Part of a small language model's weights.
Architecture: RMSNorm before each block, no biases in attention or MLP.
Training: a variant of Muon for these matrices, 451M tokens.
MLP neurons of a small language model. Each row is named by its layer, matrix (gate and up: input weights; down: output weights) and neuron, and shows model dimensions 32-223. Each number is 128 + 24 x the weight over its row's rms, rounded and kept within 0 to 255. Numbers have three digits each. A neuron's up and down rows have the sign that makes its largest values positive.
After each neuron's rows, "fires on" lists the tokens most often at its 100 highest values on Wikipedia text that the model never trained on; "fires after" lists the tokens most often just before its 100 highest values on Wikipedia text that the model never trained on. A number after a token or word is its count.

L6.gate844:124127131101124151137128109115130148129134114123134148140133115107127160125112149143098133130152133110113130067150104133151148128117117118099131120140115140153130125161116132133135107156137120132129093114147118107114173092151106133155121136160130148145084122126130128134118138169128155130130122116110107119109090121116115170102150077145129116142138077118112105142077148148145147126126085156176087153099146140118159128138162094140101086142104135163107146156166121138125113188103164161098119120129158172124104142132181098141143111126168119150112080133101090142171132107124131078
L6.up844:148141106126166114137139134129134137130113147134134156124099124156089145142125148122118121110111143106116071080124110193158171114171121095126138132146161118110103116160125102126140137131137127108126094125120111118141165134099144121137145149122113132130150134110116097132093138181112134180146120120118124120067102132093138157087117098174112115128157098112135153126087141137116099142145140150160101135109114178103128133084175146153111101169106129166096120107114129131127104125131096147152142144114127159115095104173176133187138115152159140141131155098127085151145087151124140154
L6.down844:118159149133119140147139149140133080175099169116120136114112143140134104151111152122129142153131106134140145134155126124118120170156107156134160117113112120089117162126141155034125127117129117126161147166123114126106145129160130110149106111130118145127137144117148077133133082113122116123111114134108133109154105134119114103132104154134121141123124145165114111169144098099115154153102167122110117128135107160118151132115132115123103124136161107129125132144111136078139132119162131156137118129124123118143049118109132112146141134116124114102144143134104137130087157118140102139
fires on: "\n" 81, " to" 4
fires after: "\n" 44, "==" 26, " ==" 10

L4.gate707:097142071119144137135104104123074115103151168142158134154193121101101135117127107164111146140138124131140079147104155116159112162115147104126125122105143094106150142153148141144136147181059096180074108130146131140113138125133132129110111125139096096131146139098110147143108157119144148111121106124098158148086114102137141166125108112107170160131126130124097141107150096119090147135128122130157109104097123124103110156128120150142092131124144113181137096136144127102143105174125170118104136124126142111138123162149159092132104171109145103093149146140159107118120167125113151095
L4.up707:121146111159130125143133092102123133104141118140144105116153120142125085130149104152142113148138149125121120173141104171135099137113116098134085143098167122116152113125141113109106134153113069122091103105124118134109125144120171113151123153153102141144119183147117094157124153136164162114124128103149137109096161110083109091118127104113148127119160089143111163169128129130117154107138133108169093110106080173129128098131113124153137150114147145135098111116125157056129164100120174132187088117146144092110111171140088102123164152129098130181126110108157100117125152119098189091
L4.down707:150121133149116103158125131100134129103137088125081191120130114125121107115105164171133120131115161112127111132127075114117120139116169112114129116126132161097073124124106153126153156140152146098151117118128161111099147107127101147105124135128143160117134105132138107038162134140160129154138113091131144112123111106106097141163149086120083105121102183109146108122147136132113130132146125127129108115135147131131137150128123144090147130197154128133145145093072152107109135114114159142157116148135150151108116129121160121136108123155110165135133133141103072106118109148139111128
fires on: "==" 26, "\n" 17, " ==" 6, "er" 4, " Con" 4, " rec" 4
fires after: "\n" 20, "-" 16, "==" 6, "History" 6, "Career" 5

L4.gate321:106085121138145115150089099159137132129115104103178125141128091137167092164100147142072092130115150117161110113138121127118104095143118125084137136129154113150150139139103160150141139137166132097144130089144104122104148138132090111121117163179092078138124103095173073096143135137102144121137127081114150117133131156113136132149164133130158143120139169127149092125134148101143153095121120138142096154145114140144121144100105115092140118164160110128102107141139091153109110125110079150119133128121174129101160123126140103089088150113138133130136117137165103156120078151130166139
L4.up321:124092150173145131137133129091143118138119130135177125116118155119165101157092134105143139139142141159131126119126119121115134091126114068190100144144106109130150151090105109131122113109133121128104122100131129072131168163134154101139151111127140122111130150147162125131146126161109134147145134149109128120130147186140110128159160165098176140121116149170200098137116138118135112118150084171131104116123117125099114119096114117147116145144191162138148137163160084147131129112126135123137125138143109134104101135142171083141126174149140125113122118072173147117155142148129137165
L4.down321:098126129133146127115115144112143146130179133181144093137068160089152156148158104092184125113122083121128152118193096114115146133158104135126131156144110118130102132152101109111097126139152101135124123151169152114106153137095144091165077131173122127140109129121101139171121121124091140148159167141098092141123111117138073124123184177146104136130161151162108107121121141120117129113152069121153112105134111106107131110131126154083148145120165128138166128096146112089147167137109106148122115086140150163151133096151099169108126157142118081158126116146120149105081158129150162132
fires on: "one" 32, " However" 11, "ob" 8, " and" 7, " or" 5
fires after: " n" 37, "." 11, " T" 5, "," 4

L6.gate302:185114145173118126139147138113132102106127128123150118120109138079139080167154088144140118137119117138116095152153105130161129135109145146141103148165174085098199124123142147144170152147136103154109126120136133147133158118135169097142150142133105125124155150136143114099109137115162162137146140082095063130142113142073094112150099114155120101126141101134158122131119182092078126118112123109108111129091134160115106153099170148139099135090133118097142111157134106127137135141142142143117108132144117128133145155113113147101154134142108094154083108136147154147135114092115156120
L6.up302:105121152160083166135135122131162103135127151133152144180112179127072113167130118080163145138118111126097125147149119117162130143142116137109130146113127116104201110144158135152121145112103128115136144074105110126141142109125188117104158157139117096081062126112128136126083107169152170143113118148140139127149133117113104124166145136118154111150124146134109127161149137130100134126118170117088168133153125141164120122095147145122122094074164102130122127141087106128112115097124138131118111105121101159130162114130133124144154142120114142143114093101170149084145143131132150156
L6.down302:139127102126122151131146112151147165158121125142136095095097121075132103116094139131129158130111138148178108122184195149150124158185139138169142090121146120156144108149169124092158141124146108139116125120174139105117138097120133132114129073132142140156111138112147144128157101102142134122098154111174116135126123129141101110120146166136131138146118110134144136172135121129137101152097164141141102131116120160134138130126129162143083105122140107124174089131164154136135097162132138135129087129119105147113126077134122143107155143113136128110164141134095085110135128073105100119
fires on: "9" 19, "0" 14, "5" 11, "6" 11, "2" 10
fires after: "9" 18, "0" 15, "8" 11, "6" 9, "2" 9

L5.gate774:169146116122104068104099133100139113132134115126115105135098148133124122121116125086103103108152132167123141138139103132087107182142139083139123136149137121120172128115148130110141156142144145121134105135130150099145148132111149121113189137135118125177121094163132141108153123180144168138187097113111139096138090159143104129075118145103126140143104091069099128136133126140119152128105141151138106105128160135120119147128165155128155134094113150140142108101134130118165100141152142093145149110152130109097126097091130119117136140142160163152114111161149106157107176120143143136
L5.up774:108137126138072184131068127126148140136114137134114170123156128120136178152122121162151109092155132110148143139116122166187141134097125146135121154096149088128151120111148142155156146083155096087115097101148159136117130122119084108105081119130119121146138156126120054112111129148134130085120125091096110084137138104119058118149131116148141156147130128158113140121099164107089147110152150076182111167127098159159160128121113112138108126159067123128118120126160138127125100092092127117120130164169126106144116141112109117180089105137123112127118107147120131124161118121138133138
L5.down774:134135123090151123117159131105117137137126151165107085121155084121111151123155142136150144140134116107140137122095103133106102096176110133129153174145161155126095119135158175154130111144143137139164135132113132114112067097114099128097110123143136112127125130145154123167087117112131140171113124155120107132132145146164134172158152096143145128126144097131157162131117114121126062102130147073112116174163167146131148134142177099140128161136112100142138140153139129129138130134124118135109119091102077116138121129146143115103133134116149138146073152108075128134161086148118086113
fires on: "7" 20, "8" 16, "1" 12, "6" 12, "2" 11
fires after: "1" 16, "4" 12, "2" 12, "0" 11, "3" 10, "9" 8

L4.gate1264:132078159088115115174143126197111147114096124104122070149137155146134168158146129151125135132139115147110149135159093163084114102109142186096141119164118131160145137114143121084116116093105136113106109122101129129145136113133133146137149096121157159108141076173141132127143122112159107093111132119145141131153163129150143115150101118097153108107106090128111135127147113162133089139172118122132086130160143174119099128089111101155155140119172137136143098139129150099145154122102100147126105068118165125128114129131143164133131122121091131102130113127114128154151107188175142144
L4.up1264:140178156160102116144134133109108106177102125143123117141148125120145138138104149133186134114110183155137135143124148131139164114150160115109127109147159092114160166139111134199181121150099125096129115093127140141109121143119115121145130127087133097102157108121151125116097131104139137113101104131117119102107120102097114126099082140110121112081113133113140119137137153167118134120059094124119112161129114114149159180143143128165110113129111077131158093120131152168121144153095137109136125131154149129162129121166123106105088154103113145127119132123114175108152154090147170138
L4.down1264:139109200146154122138124179164140119185114143125088083158122110149181142099170141154128154138147085121146132186160142150134170100117124149117099121136148126174092135106135129130107145140129163132119140111159107126132097112116123166140151148174164152083157129119143119151112118152128082163093167136143148134084156134080183112106121142131119114067133154120134161102082124133150155135121174159148151082122095119134116133165098111153137100097089096116119144125145145120088141126154177080151108125147123128178117095166116127132131136122135125084164146131110125101114110100128158091
fires on: "-" 41, "c" 29, " Apps" 7, "up" 4
fires after: " Al" 26, " al" 12, "-" 7, " |" 7, "Al" 4, " per" 4

L5.gate68:111119132129121121141111126095153075105090106191105101131124139110152134119114137150094140129117116136125137067109138180139125106122115137189134159101164164151118152129108135124129136134118151096083152104135112163138131103150107107138134105069119140167124110165107129121201141143137155120171108141162130132116135107152154103150120164121193161107106124094093091092130102154127127105148115140119121132145122123104161148162157150129138137126117128137170115157091111102122163130124114058086125140153121095113109109134138116106145157148129134126087092132113155152100149143122113140
L5.up68:109109127172104094078139121092167114161121126170118125140076099129125127120087118120088155081123092198132114117117113122106111109146154158162115171096159150103114143129111141117106137127125128127135159080121156181132123082128110141104089085116123121152131134130125110086178151140110121139100110146128131142137119079148130129164140189132162161104126126063125103139165123150138128111143133109125092153118111123137133142172177170093139109186119113101179098180109135129121151134143148093093119121171090111106139142129131123094141102144134085134113104138140166130099128117119139118
L5.down68:156128146172105135079151134120109143150146156150120100138090116086135118126103116154113147096132105160154047131125119117157129144139118139166103101120136156101113123136113152139128115098165169151140104111123151110111140073114128133132109154138136107128158127131112132099162117132113100143116132132121124124116102150140090128147145138139097110113147169120129139159121165110120111107154135103168118175107108121163134118148127151117103093152149101075140113093107107151146140107154149116131122105172096125133043154140165142141129120114140120131135142134146116117138112135113130119
fires on: "0" 23, "8" 14, "-" 8, "7" 7
fires after: "0" 21, "6" 14, "7" 12, "2" 10, "9" 8, "-" 7

L4.gate1136:086151120156138154080128142109138110123119101166132146077137150111118157115124124104127108148147169111127173166156126125144120117097135115131110086147111095144127099079130117153106139099156151134144104088151084158113164100131153179134133161122107138120131110094137123118138138137085149112147083140115125167108112122102155181122109104113135138147132141130145112140107134171088130130100147128122132151111138100179140115142130068108135116139156131152086130110139149107110115125120175162087115103113129168109161100141170129160127121126176098133103094097108118126168136128092127130
L4.up1136:101149119166113109123138102161134128140118082120112145118174133068143108132126114124131095157131119061134146160142153113136118111110149132118133112123095134131137120178096099096139117153143104083121121140136147160085150112149150148140123117087162101159130133109146125145124138128126145106148133104164128105086111104114119134130125115143188096133151116146149111158123149091106158103108148152110152138085121129102149157094176088108143110126129095162144158151113142119129141106096172146114107116151121128096075118140154131145135111131087158127107097136165124130165119121162107117
L4.down1136:150128125159134155154165126179153141137084153067132134153158140130086141152137143119130183136152092126135134126166095144166124095123140103100134158065143116122113141159126120106145136136128134094104181097108156107088114118124150194146124149150133115135123137161136091137147132124079071146127135114145095156103113090135137089091145095117129137143123146127117125163159146120133143115083133144106125168105119128100120128113109143116112146135120148113156121125135136057123117115145123177134135121130149128122108134134150133133151130145125135113106147129128121163156114150150122122
fires on: "\n" 84, "-" 13
fires after: "\n" 40, "==" 21, "===" 20, " ===" 11, " ==" 5

L6.gate1111:084157144140113074074163160116104107169120143116166096118109095101184112141116164170115146200177153132105100135141127119116145157144153103130156190137083141096127100133131099146121139080140143124123137116172142160171167156150144117145146121127122105138139145091137160106101137162119133124167118139119150120144099121120110135065190133151148127120096156102147133104112164110086116125136098108121128139114143146111138123148150102131145124103093146100106104142133120159114120100120145138141154123092133106142151112152147083187130090144086130157120135120166157149134130160112111097
L6.up1111:111095123129130146135107121126129126115148158089087095191104150180098141128112127129130141103100142149115133134109100141133112085100163125147181153107137132119086112142115101136122182123135134090137151130152114122128170133104128127135104150121124128108124130145142140165153137144102131189112095090142115098074171089155109100076100116108168138123126120131080135155152129126117118109110155141192135149114106135157099111134106132116153142140095103107096104130066090148132111136163136069116138175128096124117126091126119144144105179137153099147134131085144147121129124108093124140
L6.down1111:135136108117164176100170084134191102161155144169110114119111137124135078112087161097120149122133141151118074129076102127125139103119099122124105134147102102163121126164137115103167149136138153107114147136114120115136091164119131117116162163134163135089117204163150099139161136086123136117134150120121144155102116162129141129133078094123186111130132084155105119168150144105135119121128136136133179127131114109120137140141137131132133160112110094138107136117111128151133117145121153106136159104131107157166140132150155111140100128119104097145113175121140120079149134066065106164
fires on: "th" 25, "6" 7, " March" 6, " May" 6, " footballer" 5, " January" 4
fires after: "8" 13, "2" 13, "0" 11, "9" 9, "7" 8, "6" 7

L4.gate944:113119123181167149136166150157126128151100170106131129164134112102162134146131147152127125141132184112097152135106135117141129163106126111152114106137155133182129136099143134135117142163131165140121136124151125146170069150178092146135095125142182076101155109125160152175115159116123109121098151135093134132145119095145170134115147124153162128090128129118113106123159116125131127120131154169123122144077091079166131166095110090137145134123144107112105148138089118124129092087121097101124146133121116095118127150089147139104151158162143091140131112145149119093093161107123134146
L4.up944:126080162101125130135131131117166086134165095125080113123181109090145126126118081176150159135115162090193145133164125142105162096144125122136139113113106176130089133165159111141146136144092121152158074147109081117166125112105147167134112108110117115073122122116131100138102114117168205120091143150140129139148110126102150131104121162119117105148147149109084128104138095123074088120149144154143128146091133134131153132123130117136089163124160130135138130126165141148140147090116165155107154120152110077136121145130168139125114144127107123102074103098104100106127135130160144087
L4.down944:142110124168142151122158133112129133113144124134127138125154163119147119120173176137152117136131134158119124151111136145157140143145167080124124133125156108105159115098136164142084134163153156166116093128110160114160071085132122149149141119089106140150129142084113114118128143162114107141155122135109134123110122140118150133159150122152149126126111149134109134086140162128081134161160152130130123160112108089135133131136141141145095106152135136119182126118110141143155118093132121124138115117120124083167162092091140108114159125107116076095145159166144109095126158106094139144
fires on: "ist" 18, "-" 14, "ach" 12, "af" 7, "ail" 6, "uk" 5
fires after: " R" 19, " r" 11, " al" 10, " Social" 6, " B" 5, " Br" 5